Weights of a small GPT-style language model, trained from scratch on English Wikipedia.
Size: 12 layers, width 160, 2 heads of 64, MLP 960 ReLU, vocabulary 4704.
Architecture: LayerNorm before each block, learned positions, biases, untied embeddings, normalized queries and keys.
Training: a variant of Adam for these matrices, 117M tokens, 14283 steps.
MLP neurons of a small language model. Each row is named by its layer, matrix (up: input weights; down: output weights) and neuron, and shows model dimensions 32-127. Each number is 50 + 12 x the weight over its row's rms, rounded and kept within 0 to 99.
After each neuron's rows, "fires on" lists the tokens most often at its 100 highest values on Wikipedia text that the model never trained on. A number after a token or word is its count.

L9.up909:65 43 70 38 36 39 50 55 64 65 59 48 63 46 37 39 53 59 44 55 57 57 54 40 32 48 59 41 42 44 37 44 68 53 46 40 50 31 51 42 55 14 47 63 65 47 46 44 44 47 46 52 48 61 46 52 48 62 41 46 52 54 47 45 45 28 82 89 49 20 40 53 51 51 52 52 71 47 41 49 63 36 59 54 50 67 39 39 45 52 38 52 44 58 38 58
L9.down909:47 65 62 67 47 64 64 38 72 58 54 50 58 54 61 57 39 41 48 63 49 36 53 32 64 54 51 52 38 40 29 40 45 58 33 57 43 55 49 30 22 62 37 47 31 28 50 57 64 50 60 61 50 45 64 53 51 65 05 43 39 35 44 29 60 62 25 47 45 58 63 37 38 62 32 34 31 40 43 51 62 52 54 62 54 50 54 55 34 51 59 57 45 54 63 76
fires on: "\n\n" 31, "==\n" 7, " ==\n" 7, " =\n\n" 6, "An" 6, " is" 6

L9.up137:55 43 37 52 48 56 43 69 78 59 61 50 53 52 68 47 67 69 54 65 46 39 23 82 74 54 55 42 60 39 48 40 45 42 69 39 50 53 65 47 63 39 62 55 39 46 39 20 51 41 46 36 37 53 49 64 61 55 43 40 55 44 36 65 47 45 53 62 52 30 53 45 44 50 54 65 56 43 41 49 70 50 34 48 25 65 29 55 66 34 55 52 12 69 65 62
L9.down137:47 54 66 45 28 33 37 54 68 70 65 69 49 47 63 54 48 53 40 50 45 56 53 42 49 60 57 39 50 51 61 34 39 48 61 51 41 53 58 64 48 47 16 61 30 67 46 61 36 72 30 45 51 69 46 47 61 47 52 60 67 63 39 59 58 57 68 32 33 57 52 32 33 34 41 51 59 41 62 42 60 31 68 19 35 62 43 61 60 59 52 52 44 47 43 71
fires on: "-" 82, " \"" 12, "–" 4

L9.up159:61 63 50 52 53 53 53 43 45 33 63 49 44 40 40 42 41 50 46 63 53 53 54 75 33 59 52 45 47 49 42 18 54 37 52 39 44 46 43 47 54 38 51 52 64 45 36 30 53 45 51 32 47 68 42 55 52 59 42 43 62 39 62 52 57 27 31 48 49 54 62 62 54 73 58 55 45 49 52 44 81 59 59 63 36 52 48 64 46 33 35 63 32 48 90 50
L9.down159:46 33 67 50 48 45 45 63 47 46 50 70 50 40 64 45 72 46 62 33 56 52 28 46 49 48 68 41 40 52 50 52 41 49 29 53 49 71 43 46 67 62 83 45 47 38 41 63 30 56 69 49 66 31 45 65 34 52 67 71 45 56 71 35 59 42 60 36 56 78 23 72 58 41 51 60 46 77 39 42 55 48 72 72 54 35 45 51 55 23 51 49 53 48 45 46
fires on: " to" 34, "ran" 6, ":" 6, "il" 5, " on" 5

L9.up433:42 49 43 54 49 50 54 44 44 59 50 58 57 42 24 41 56 53 49 43 24 37 43 51 50 65 48 47 44 63 29 61 26 42 50 52 36 52 57 81 54 33 52 39 42 45 49 31 51 70 32 48 43 66 45 40 50 48 36 65 69 52 27 33 51 51 49 50 41 56 50 62 55 68 46 67 40 48 45 51 49 58 65 48 42 48 47 45 74 57 36 50 21 67 56 28
L9.down433:36 52 41 50 63 46 64 26 35 43 81 27 48 55 52 57 58 35 39 44 51 61 74 42 35 49 44 81 36 50 32 67 76 53 45 37 72 44 64 69 65 37 48 67 49 51 61 56 26 59 65 60 37 59 51 33 52 44 57 57 50 60 60 44 62 71 54 68 58 42 65 65 44 58 53 59 49 47 54 33 32 61 51 50 47 55 46 52 53 42 35 41 42 46 49 28
fires on: "h" 46, " H" 29, " in" 4

L9.up631:60 54 45 32 40 37 34 39 84 47 58 52 63 49 52 32 60 63 34 31 46 53 42 57 41 59 36 62 50 66 50 68 40 46 29 45 41 48 67 61 54 34 42 41 42 48 41 40 45 52 51 48 55 50 43 20 54 34 51 44 53 57 67 39 42 44 35 60 51 46 46 54 56 52 54 78 63 80 29 59 43 67 50 29 37 56 33 61 72 46 47 21 62 47 60 35
L9.down631:34 58 46 49 45 37 58 35 55 32 43 45 44 50 39 48 33 43 49 48 30 46 58 33 54 38 50 61 59 36 53 34 54 31 35 36 44 44 61 56 90 49 69 61 66 44 57 48 44 30 63 61 48 54 43 63 47 49 60 50 52 46 48 46 81 62 48 52 55 46 21 51 49 54 56 42 45 46 48 32 54 58 54 48 34 59 63 51 55 52 62 46 51 36 50 39
fires on: "h" 24, "st" 19, "op" 10, "p" 6

L8.up613:57 51 29 51 40 35 51 51 54 55 69 65 52 51 43 47 62 35 58 27 33 53 29 60 53 55 43 63 33 51 43 59 35 33 68 39 42 48 46 76 54 25 60 48 53 53 19 30 70 43 44 48 62 50 49 64 53 55 66 52 66 62 35 45 45 59 49 53 50 50 47 63 39 62 32 84 46 54 33 53 40 56 61 46 38 44 47 53 78 55 51 44 38 55 73 55
L8.down613:44 47 68 52 41 35 47 43 55 59 61 51 58 52 83 59 68 76 39 42 36 42 50 48 51 56 66 63 61 50 35 61 41 53 46 26 62 35 62 50 55 51 41 42 39 49 41 40 43 64 51 37 39 58 40 75 83 44 54 40 55 40 54 63 43 58 54 38 44 34 66 24 33 50 49 71 52 47 66 28 60 49 47 39 42 64 46 56 55 38 50 56 55 48 36 61
fires on: "-" 39, "h" 23, " H" 7, " of" 6, "st" 6

L8.up238:47 59 53 34 59 19 58 22 56 50 50 76 55 74 13 53 59 52 48 24 50 41 65 57 51 72 45 51 48 56 44 81 43 52 55 25 47 57 52 41 53 39 43 38 41 54 50 42 59 35 55 60 36 64 38 36 52 49 67 53 69 29 54 57 42 56 55 69 54 54 50 60 75 47 46 57 42 49 27 78 50 52 46 42 42 33 37 59 40 52 62 51 35 68 48 53
L8.down238:53 36 19 34 35 52 50 49 67 59 44 60 32 53 51 79 63 52 30 73 47 45 28 53 42 53 51 59 37 58 66 28 52 31 53 68 44 51 54 62 37 53 66 25 51 67 49 50 26 64 43 63 61 41 47 39 73 63 32 46 45 68 59 45 70 41 31 45 52 32 65 57 55 38 60 52 49 57 54 33 47 59 47 44 39 53 40 52 31 41 54 46 54 45 53 43
fires on: " P" 17, " R" 15, " H" 12, " W" 8, " M" 7, " J" 7

L8.up802:49 46 49 42 70 47 47 33 53 55 72 49 63 69 45 45 58 70 68 30 42 45 45 72 62 51 34 51 49 56 34 61 49 34 45 55 44 75 40 69 54 53 48 46 50 54 54 12 62 64 33 57 60 48 39 59 57 33 35 49 65 36 44 36 60 53 58 60 56 67 42 43 47 59 30 66 28 46 24 38 64 59 37 59 42 61 48 59 47 44 74 48 31 76 70 44
L8.down802:41 65 64 47 48 47 38 62 57 45 58 55 47 46 28 53 45 48 57 38 45 38 45 58 48 63 54 49 68 61 46 72 55 51 29 37 60 40 69 45 54 59 27 56 44 27 59 33 60 58 54 35 33 28 57 43 46 56 24 53 67 31 58 52 47 32 29 54 66 50 70 57 56 43 52 27 54 28 57 41 51 43 58 57 40 60 58 34 47 37 47 37 53 50 30 64
fires on: "/" 36, "–" 30, " H" 17, " " 5, "-H" 4

L9.up114:66 43 29 51 64 35 38 71 55 44 56 44 55 56 59 39 43 56 76 47 51 46 42 62 55 64 35 46 29 57 63 55 44 69 55 46 66 47 44 28 61 51 42 56 42 52 52 37 37 40 51 40 53 62 43 64 38 63 47 66 49 51 40 39 44 72 38 66 38 34 38 21 37 47 48 62 40 61 36 42 33 52 39 85 46 55 39 49 64 50 41 33 34 31 77 47
L9.down114:50 68 60 53 57 34 34 28 59 43 59 26 51 51 45 65 72 44 28 52 44 36 44 57 40 77 53 58 49 41 62 44 56 46 50 58 46 50 52 47 52 39 66 57 51 19 22 22 70 34 73 78 40 59 48 26 59 51 41 60 43 53 42 60 33 64 69 68 38 50 56 49 68 55 29 35 49 58 49 38 76 48 50 60 48 57 40 46 39 61 62 61 60 48 40 51
fires on: "h" 22, "at" 12, "t" 9, "ph" 7, "ended" 6, "p" 5

L4.up833:49 51 40 34 71 41 51 42 54 38 50 53 46 65 44 59 52 49 70 35 39 42 47 77 50 48 32 41 41 52 42 61 32 62 42 45 43 51 57 84 48 44 55 35 63 51 62 46 67 55 51 61 45 88 37 52 58 64 61 48 47 43 46 44 56 32 63 53 51 69 54 42 47 50 23 65 43 85 36 57 72 51 50 53 43 37 40 56 58 48 70 32 51 45 51 53
L4.down833:54 42 32 36 62 60 49 63 49 58 63 56 43 72 51 74 48 39 47 38 53 34 44 45 58 59 52 43 29 59 55 59 64 73 61 45 82 38 56 44 34 59 47 52 45 53 48 54 51 43 73 25 48 37 49 51 78 82 50 42 38 25 52 46 68 40 46 34 48 46 47 68 51 46 47 49 70 57 42 60 58 56 54 37 39 45 41 44 33 45 57 55 56 40 49 66
fires on: " G" 64, " W" 11, " D" 5, " J" 4, " St" 4

L9.up753:47 54 33 51 44 40 40 51 67 59 54 48 40 61 44 31 53 54 28 28 38 65 39 48 65 64 42 32 49 66 76 31 22 47 60 57 35 59 41 58 47 31 45 37 59 28 49 39 72 34 63 54 44 43 55 55 64 41 45 75 58 54 27 61 42 50 65 57 66 50 55 32 32 52 33 68 62 55 52 52 62 39 30 51 43 55 47 56 32 49 65 53 60 52 49 73
L9.down753:71 59 59 54 49 34 32 25 54 50 42 57 49 51 39 47 60 51 40 63 57 59 76 52 53 61 41 53 58 51 57 71 59 57 49 54 56 44 64 41 54 44 54 60 16 44 42 44 61 38 58 52 40 40 56 32 45 44 40 47 45 42 56 22 36 63 30 49 47 54 74 56 62 52 75 60 33 55 56 46 35 30 45 55 54 58 66 24 54 42 26 67 51 74 27 57
fires on: "i" 43, "uz" 12, "ani" 6, "ar" 5, "u" 4, "az" 4

L2.up80:51 68 62 65 74 55 43 68 46 37 61 54 66 66 67 67 68 54 56 63 41 28 38 33 62 65 45 51 38 37 41 36 38 55 18 35 42 55 70 45 56 61 61 73 47 41 47 30 55 49 51 38 43 54 49 38 53 44 24 50 63 47 62 59 52 51 50 54 59 46 42 39 43 75 56 44 60 29 29 40 54 45 48 42 50 69 39 34 49 46 64 45 26 47 59 82
L2.down80:37 54 43 54 42 38 58 38 54 44 75 62 40 51 31 68 65 41 47 41 52 69 37 73 68 52 52 46 50 48 50 51 71 43 36 56 72 39 50 58 00 50 60 54 48 59 55 39 55 67 98 53 51 52 61 27 40 38 47 46 58 49 51 42 35 62 52 49 44 64 46 62 32 59 55 42 47 56 39 47 54 41 44 49 48 49 34 61 16 73 59 58 47 56 60 47
fires on: " (" 59, "–" 32, "(" 8

L9.up136:60 41 67 68 71 56 32 49 40 49 38 35 59 67 47 48 36 45 58 34 48 73 64 32 46 47 51 49 38 58 69 61 37 39 43 39 37 72 40 62 57 55 48 57 69 42 65 55 43 69 25 45 53 53 27 36 54 55 56 42 56 30 29 40 37 49 44 50 37 63 55 25 53 51 59 46 50 53 47 56 59 41 49 36 50 51 38 65 55 62 74 35 39 45 53 54
L9.down136:57 46 45 50 55 39 43 60 33 37 64 74 55 51 64 47 53 38 39 61 84 47 51 45 50 56 62 73 75 42 44 51 25 29 46 41 63 46 51 52 50 52 18 53 62 75 47 60 47 40 23 53 55 33 42 58 54 43 50 47 41 44 42 29 39 35 50 71 39 50 60 40 29 46 43 51 54 43 65 75 56 35 50 45 61 58 50 40 55 49 51 59 74 25 43 56
fires on: "–" 38, " not" 10, " w" 8, " Not" 4

L9.up369:63 54 57 52 51 36 53 46 57 50 30 48 51 65 50 48 48 55 36 37 56 28 46 54 33 55 31 63 48 70 42 73 21 57 48 54 56 33 57 48 53 61 52 69 52 49 44 68 54 52 59 36 58 92 53 36 56 51 44 46 40 24 37 62 42 42 46 68 35 49 44 55 51 50 54 49 33 56 45 54 69 55 53 79 39 45 45 37 51 46 73 35 32 58 64 50
L9.down369:62 18 27 45 53 61 63 44 37 55 51 44 65 79 37 55 48 44 34 63 45 25 67 43 56 55 39 68 53 29 46 65 52 46 60 31 60 36 66 55 59 57 58 36 44 54 55 53 39 60 70 43 64 28 49 42 71 40 51 33 37 16 33 61 52 53 44 31 39 68 56 47 38 69 49 40 46 69 35 37 59 43 57 50 33 45 56 33 52 41 57 42 56 51 45 53
fires on: " P" 38, " R" 28, "st" 8, " E" 6, " St" 6

L9.up570:55 63 49 64 52 58 45 68 71 43 56 55 67 53 53 29 57 48 55 34 42 34 60 30 54 41 45 32 49 58 64 35 43 47 44 43 42 56 53 58 59 52 35 61 60 55 52 42 40 41 42 21 70 60 52 50 49 42 58 53 70 63 28 63 30 52 48 62 64 39 49 46 61 51 51 75 70 47 51 72 41 54 64 40 31 66 24 54 48 37 52 32 53 35 46 58
L9.down570:55 49 50 68 40 43 64 66 43 54 32 29 59 53 57 60 42 41 60 27 58 47 37 66 57 30 48 40 52 40 40 70 31 22 61 50 51 44 26 61 62 58 54 48 49 84 57 42 33 68 44 41 39 44 45 57 61 56 54 29 56 51 33 47 67 36 41 40 69 43 44 57 58 70 40 35 62 29 27 45 48 74 39 46 58 52 55 39 68 59 69 75 73 38 42 43
fires on: "-" 47, " |" 13, " Pro" 10, " con" 10, " pro" 5

L9.up319:49 31 30 45 51 55 48 33 72 60 73 41 80 46 48 52 35 59 52 52 54 48 24 66 57 61 44 39 45 26 45 61 48 30 50 45 41 61 57 50 68 24 36 42 57 48 32 60 54 57 45 41 53 43 32 56 51 50 34 40 44 33 34 52 36 39 75 54 28 43 38 57 43 71 59 44 57 46 50 39 53 50 48 59 59 44 57 64 45 15 72 55 39 62 67 56
L9.down319:71 41 60 67 41 52 44 56 35 65 57 63 71 55 52 69 42 41 62 35 58 44 54 37 46 40 34 56 62 40 47 39 50 57 45 51 61 34 57 50 67 47 85 44 70 45 57 68 55 51 50 41 54 49 46 50 52 50 20 65 35 43 56 47 61 56 20 57 43 39 67 33 46 70 33 20 46 51 42 50 55 48 56 41 25 48 49 46 45 23 53 53 28 50 79 38
fires on: " =\n\n" 43, "/" 31, "\n\n" 6, "." 6, "v" 5

L8.up396:60 27 50 39 54 26 49 55 67 69 42 34 55 44 39 50 55 57 42 44 56 43 61 61 58 49 60 50 54 62 42 74 45 53 40 19 44 50 41 57 66 54 62 53 49 47 64 45 57 48 45 41 39 45 48 43 52 35 42 58 42 61 62 49 32 26 65 63 54 19 46 24 46 57 54 50 39 36 51 55 47 59 54 55 31 58 36 57 45 61 61 68 49 45 34 36
L8.down396:50 37 78 33 53 58 64 61 66 67 45 54 43 43 50 34 71 54 41 67 32 40 45 52 62 52 69 67 58 54 60 34 78 55 46 60 68 42 54 48 52 35 47 63 33 55 53 54 36 46 56 47 51 48 74 57 33 34 49 20 61 39 19 37 55 59 40 51 37 65 51 32 35 41 50 68 61 54 34 47 55 43 70 39 46 50 52 61 40 70 47 50 36 34 37 50
fires on: ".\n\n" 27, " (" 15, "==" 10, ".\n" 8, "==\n" 7, " He" 7

L4.up625:49 37 58 59 60 61 56 46 65 56 71 51 55 35 44 38 46 75 69 26 36 41 38 46 52 50 41 48 58 48 40 50 29 52 74 50 49 65 64 66 45 34 41 49 55 42 56 30 56 53 52 61 53 50 43 60 74 38 43 73 40 53 35 51 54 46 59 63 57 69 49 62 51 77 44 57 53 45 59 50 66 45 44 44 34 45 43 52 43 25 60 51 40 80 56 44
L4.down625:28 63 31 63 51 55 47 43 46 47 59 54 34 41 59 46 57 50 67 63 50 55 57 51 61 42 60 64 36 39 31 66 57 39 42 69 55 64 66 33 42 65 29 47 46 56 53 41 68 62 48 55 25 46 46 56 50 64 31 49 42 38 55 43 44 42 73 51 38 58 62 75 61 66 44 25 53 42 48 36 49 63 64 56 45 46 50 68 38 42 57 69 37 71 60 59
fires on: "/" 34, " =\n\n" 16, " in" 14, "," 9, "es" 7

L9.up789:49 41 56 54 39 56 40 64 65 65 31 41 53 45 47 48 78 55 55 52 59 60 51 61 49 36 47 37 34 43 50 39 41 60 56 50 52 36 66 41 47 43 34 59 67 44 50 27 43 58 56 18 51 71 51 59 63 78 70 60 60 48 38 43 34 20 51 54 65 38 50 37 45 53 26 75 49 46 43 50 55 30 36 54 50 67 36 68 32 54 39 64 33 58 72 48
L9.down789:29 49 54 55 38 29 50 34 63 26 42 55 52 64 47 66 62 42 41 47 53 62 46 64 55 41 40 85 59 53 44 65 54 73 41 45 49 64 70 40 90 41 63 63 60 32 53 43 62 48 40 50 65 46 26 46 32 42 70 48 50 40 45 42 44 43 69 31 51 56 71 51 36 56 48 49 48 57 39 49 37 34 62 47 42 49 43 37 43 48 42 46 42 48 49 47
fires on: "r" 47, "an" 8, "os" 6, "ar" 5, "ared" 5, "l" 5

L2.up654:49 59 51 73 39 38 46 56 76 59 49 44 59 51 44 42 38 54 59 39 40 30 70 60 35 45 27 31 67 51 76 50 44 51 45 41 47 51 52 47 53 53 47 56 53 54 51 35 39 47 57 25 56 60 46 42 47 35 50 65 61 48 61 60 43 36 46 53 71 54 32 61 76 42 45 88 42 41 37 52 37 37 47 44 22 63 39 57 54 66 70 69 40 27 64 44
L2.down654:53 67 41 46 42 43 43 46 61 46 62 60 49 53 68 55 37 22 66 38 49 55 52 56 46 44 28 57 49 63 71 49 61 56 42 47 59 46 53 26 16 67 43 39 42 67 64 60 25 65 90 56 62 46 42 40 42 50 52 36 50 45 39 67 33 67 45 55 64 64 55 57 65 46 50 58 35 36 38 38 50 53 34 34 51 37 63 46 44 50 54 60 73 50 48 66
fires on: " Pro" 27, " pro" 12, "Pro" 6, " Ex" 4, "ro" 4

L8.up69:58 43 55 43 75 54 50 65 46 45 53 33 54 68 36 47 43 55 61 45 66 31 41 69 46 42 41 59 53 54 59 53 34 54 75 53 55 29 38 67 59 58 47 42 40 57 48 58 55 44 47 33 65 66 62 49 39 44 54 38 48 40 38 64 38 54 51 48 44 46 58 34 47 55 43 65 45 52 26 80 76 53 35 61 41 54 38 40 45 43 54 31 28 31 62 44
L8.down69:67 28 28 31 61 42 43 45 40 47 55 41 41 53 64 56 48 66 37 45 45 49 41 59 72 51 61 51 52 46 44 56 52 58 56 43 56 51 54 55 51 44 35 50 18 56 57 84 62 57 71 45 61 37 66 61 39 51 60 41 48 28 46 61 47 69 46 51 42 46 36 61 63 57 53 36 33 78 35 47 58 37 37 37 51 56 58 48 46 17 50 42 55 55 51 56
fires on: " p" 93, " P" 6

L3.up388:44 57 48 51 30 41 50 58 68 29 60 44 56 52 51 23 35 57 69 51 36 43 65 48 38 28 28 49 68 55 82 29 42 29 62 46 46 66 38 37 46 58 19 62 46 55 53 45 50 47 60 51 57 70 36 30 32 49 61 63 59 52 27 66 35 56 37 59 56 68 47 52 69 42 52 78 51 39 36 56 28 48 54 33 48 53 42 62 42 63 60 70 48 43 60 51
L3.down388:32 56 43 53 30 48 54 53 71 33 73 43 49 54 65 29 46 38 66 45 33 43 58 53 37 32 40 36 55 54 74 25 52 30 46 49 47 52 29 45 47 59 33 58 45 57 77 61 24 50 58 58 57 66 46 42 52 47 46 55 48 50 28 81 51 66 42 62 49 73 49 45 77 43 57 65 47 30 38 50 31 39 52 43 44 43 43 49 50 45 67 61 36 61 63 53
fires on: " pro" 41, " Pro" 32, " con" 14, "Pro" 10

L9.up926:74 48 62 53 46 61 28 27 43 58 42 50 54 54 26 42 56 60 60 41 51 53 64 56 43 69 45 54 61 78 47 58 44 54 43 25 49 67 40 62 61 51 43 42 49 52 68 56 40 74 59 30 59 60 46 45 59 49 55 52 36 47 38 66 51 35 45 54 38 51 54 29 62 34 41 40 55 64 47 50 66 49 45 30 43 68 44 29 42 50 43 57 51 46 49 36
L9.down926:45 28 44 59 72 39 37 50 59 30 74 30 60 56 48 27 39 47 33 52 66 67 84 62 77 51 54 60 48 42 65 60 44 41 64 40 35 60 26 24 53 40 49 45 34 46 33 43 59 67 69 47 61 53 61 50 35 50 39 54 48 63 63 46 41 40 59 59 37 58 61 57 51 41 34 54 50 52 58 55 53 61 44 53 67 43 57 16 43 57 53 53 62 42 42 42
fires on: "–" 43, " art" 9

L9.up439:57 41 40 28 53 57 19 52 78 43 51 42 58 49 30 47 73 43 26 55 45 39 39 44 52 44 37 71 64 41 50 41 58 51 64 52 62 43 52 59 57 46 57 47 51 58 29 48 59 43 52 33 47 40 41 70 41 56 49 62 30 47 68 64 49 43 65 51 37 54 33 48 26 59 35 63 71 55 28 52 43 41 46 62 58 62 46 83 61 50 47 61 49 49 68 34
L9.down439:62 68 46 45 27 40 49 69 56 35 53 21 31 56 64 43 52 77 60 52 61 74 53 57 75 50 50 49 46 28 62 69 25 45 40 70 65 55 30 49 60 60 54 52 58 31 46 47 61 45 39 59 25 48 44 53 48 59 49 42 55 62 57 53 35 34 59 44 65 49 64 48 50 77 29 49 38 41 65 58 43 53 61 48 57 52 62 47 48 54 53 51 40 40 68 54
fires on: "p" 27, "-" 14, "b" 11, "pl" 6, " gen" 4

L8.up607:56 32 44 35 50 47 57 48 56 57 52 34 58 51 07 48 49 62 37 43 35 36 41 51 40 47 40 35 44 51 46 58 38 37 76 40 42 45 54 61 51 45 60 62 45 43 54 53 55 60 49 38 72 62 48 40 49 60 64 46 41 39 47 69 55 53 41 53 50 52 30 57 48 53 57 69 43 56 21 49 62 50 50 56 55 50 45 44 69 40 70 64 30 32 81 50
L8.down607:59 36 38 38 61 55 52 34 55 59 66 33 33 67 48 67 26 64 36 51 55 25 58 49 54 54 52 50 44 48 49 52 37 49 58 64 42 40 57 48 30 54 64 69 56 52 76 73 63 66 74 52 46 46 44 55 57 47 60 41 26 09 54 49 46 72 27 40 43 45 54 44 53 50 49 50 48 46 47 52 54 53 48 23 40 45 42 44 55 58 53 46 41 56 60 48
fires on: " P" 64, " p" 36

L9.up91:57 31 62 49 64 27 43 65 83 55 49 48 64 56 61 50 61 48 52 61 47 45 44 52 77 69 53 44 48 42 49 49 31 48 32 30 44 50 44 44 52 55 48 64 53 47 45 28 47 55 55 48 56 54 53 57 56 65 55 50 50 55 55 56 51 50 42 80 51 23 58 45 64 62 38 57 43 32 25 43 62 44 41 47 53 47 47 40 47 54 61 42 29 53 74 71
L9.down91:58 42 55 56 44 32 50 62 56 54 62 47 63 35 60 66 29 34 68 64 61 38 63 64 57 55 74 58 47 29 50 55 48 63 32 52 29 44 37 50 79 39 63 44 29 50 77 46 51 58 48 65 72 48 68 50 51 45 37 51 38 48 50 53 37 23 38 53 40 64 53 61 47 57 34 35 64 21 29 52 55 50 44 32 58 46 55 43 61 44 54 58 49 63 52 71
fires on: " $" 14, "_{" 10, " \"" 10, "–" 9, "-" 7

L9.up948:55 52 48 41 52 40 41 30 46 36 70 52 35 57 65 43 64 60 34 52 37 61 19 45 71 44 26 27 43 45 64 61 35 46 54 53 43 73 58 44 50 38 53 39 45 28 49 47 59 50 54 60 58 55 39 61 55 39 63 64 57 55 44 47 47 29 79 51 67 42 57 56 37 40 45 64 46 69 45 44 41 60 42 48 39 57 63 50 40 54 66 53 59 53 42 36
L9.down948:74 51 49 56 46 53 36 52 69 45 51 66 57 48 35 22 33 44 62 65 55 43 79 42 56 57 33 51 73 59 44 69 38 44 47 50 42 63 47 37 56 50 46 46 51 36 49 48 43 40 54 46 49 42 65 52 39 29 51 36 34 54 50 36 33 73 48 55 37 41 60 66 70 58 80 81 40 35 66 47 56 53 71 55 75 64 49 59 39 41 39 58 49 37 64 55
fires on: "a" 18, "i" 10, "u" 9, "li" 6, "ai" 6, "ung" 5

L9.up298:59 52 48 53 71 48 27 52 67 49 53 21 52 45 42 45 64 70 58 41 49 53 60 66 64 58 48 51 55 43 53 56 42 35 46 25 40 39 65 50 62 50 53 72 50 58 59 22 50 41 42 47 38 51 44 67 35 45 33 42 63 35 68 58 46 52 47 72 48 51 47 33 21 80 52 52 66 42 36 45 69 43 44 63 23 65 51 45 57 46 65 53 37 54 52 55
L9.down298:23 50 71 60 39 39 46 55 51 54 62 44 59 37 52 70 50 41 51 45 40 33 54 65 53 56 73 53 29 47 54 42 60 60 64 48 46 48 44 56 52 53 49 65 11 54 60 45 50 45 55 65 65 59 65 28 52 69 51 54 47 49 73 55 53 41 38 69 66 62 76 50 48 64 26 32 63 32 43 54 49 51 50 26 43 38 52 40 53 54 30 16 40 69 33 64
fires on: " (" 62, "–" 20, " \"" 9, "/" 5

L8.up461:46 46 57 30 50 38 56 52 48 69 36 66 47 60 45 60 59 50 56 35 40 51 28 48 40 47 49 59 41 59 58 58 29 71 69 45 43 65 81 50 51 26 54 36 42 53 37 61 61 58 42 68 49 56 30 53 57 53 64 46 31 40 62 69 37 32 46 58 42 41 46 45 45 45 43 52 61 78 40 54 55 33 39 58 47 48 45 75 57 52 52 20 62 62 47 43
L8.down461:62 60 38 45 58 60 48 18 45 51 57 50 38 70 59 93 61 58 30 60 61 68 46 55 48 41 64 53 37 52 64 31 34 64 47 53 49 21 54 34 11 67 60 49 39 68 62 50 48 15 43 49 54 57 55 48 42 61 44 51 42 60 65 50 67 55 33 45 42 39 48 62 30 60 65 39 50 67 63 54 51 47 54 52 32 58 49 63 51 63 53 62 38 64 35 56
fires on: " J" 18, " B" 17, " W" 9, " D" 7, "w" 7, " Sp" 6

L8.up864:46 52 56 43 56 62 60 38 46 65 11 51 49 66 52 47 75 17 53 32 60 27 54 58 46 61 44 61 37 66 31 73 60 50 70 53 53 61 67 49 53 36 43 42 44 48 41 48 27 62 42 42 51 75 59 70 62 59 63 49 53 46 38 52 43 55 58 49 55 55 54 59 39 35 51 53 40 60 40 54 54 57 59 37 42 53 51 41 56 36 49 47 39 24 52 46
L8.down864:36 71 61 49 57 67 59 34 48 61 35 55 15 49 55 62 52 55 27 45 67 48 61 44 56 54 36 59 54 38 30 55 74 41 71 33 54 61 60 53 53 38 63 40 26 51 43 50 32 61 53 53 43 59 50 86 55 28 53 43 33 43 61 46 43 60 74 45 55 48 53 81 39 43 54 51 47 45 59 34 38 50 63 31 48 50 34 47 64 46 56 61 51 34 49 49
fires on: " J" 35, " j" 16, " bl" 11, " H" 9, " h" 7, " Y" 6

L8.up369:64 51 61 21 53 51 59 86 64 67 39 17 51 51 33 51 46 35 51 39 60 37 59 46 52 49 45 62 33 41 43 44 45 75 53 31 39 71 28 42 47 50 44 63 45 44 58 46 54 43 47 33 43 49 59 58 33 52 49 41 36 55 67 40 51 40 61 75 68 33 52 53 42 60 56 42 66 38 46 52 78 82 49 70 46 47 53 53 51 50 46 46 51 37 46 52
L8.down369:35 44 62 50 31 63 53 64 47 42 51 54 55 48 62 64 44 56 47 63 64 58 39 81 53 49 66 42 41 58 37 51 46 52 50 64 42 61 54 55 00 40 36 45 35 59 54 42 62 30 78 44 66 51 62 53 54 36 46 55 59 44 51 55 28 52 47 38 35 46 57 50 46 60 45 52 54 38 50 58 53 40 60 23 57 61 54 42 40 52 61 52 55 51 42 44
fires on: " (" 72, ".\n\n" 11, " and" 7, "\n" 6

L9.up683:52 46 51 71 70 53 33 21 69 50 58 57 48 53 31 38 69 37 44 59 33 83 59 59 46 41 38 41 45 61 31 31 60 57 40 57 31 54 64 54 58 39 32 46 45 44 46 63 75 61 33 47 45 69 25 32 64 47 37 67 70 48 49 69 37 47 54 57 61 65 50 55 60 73 46 52 45 57 46 52 55 51 54 57 50 58 60 56 45 53 62 62 12 49 54 42
L9.down683:45 41 41 48 63 32 51 42 51 39 52 66 45 28 43 54 70 48 43 70 56 60 37 52 45 55 67 37 48 40 43 38 47 64 43 85 57 54 59 43 30 49 49 58 48 65 36 72 52 45 47 60 52 49 49 53 41 60 55 54 62 40 53 48 43 52 52 46 58 57 36 98 54 53 47 39 45 51 47 59 35 65 51 61 46 59 56 33 65 52 53 48 41 34 52 35
fires on: " in" 64, " on" 22, ":" 6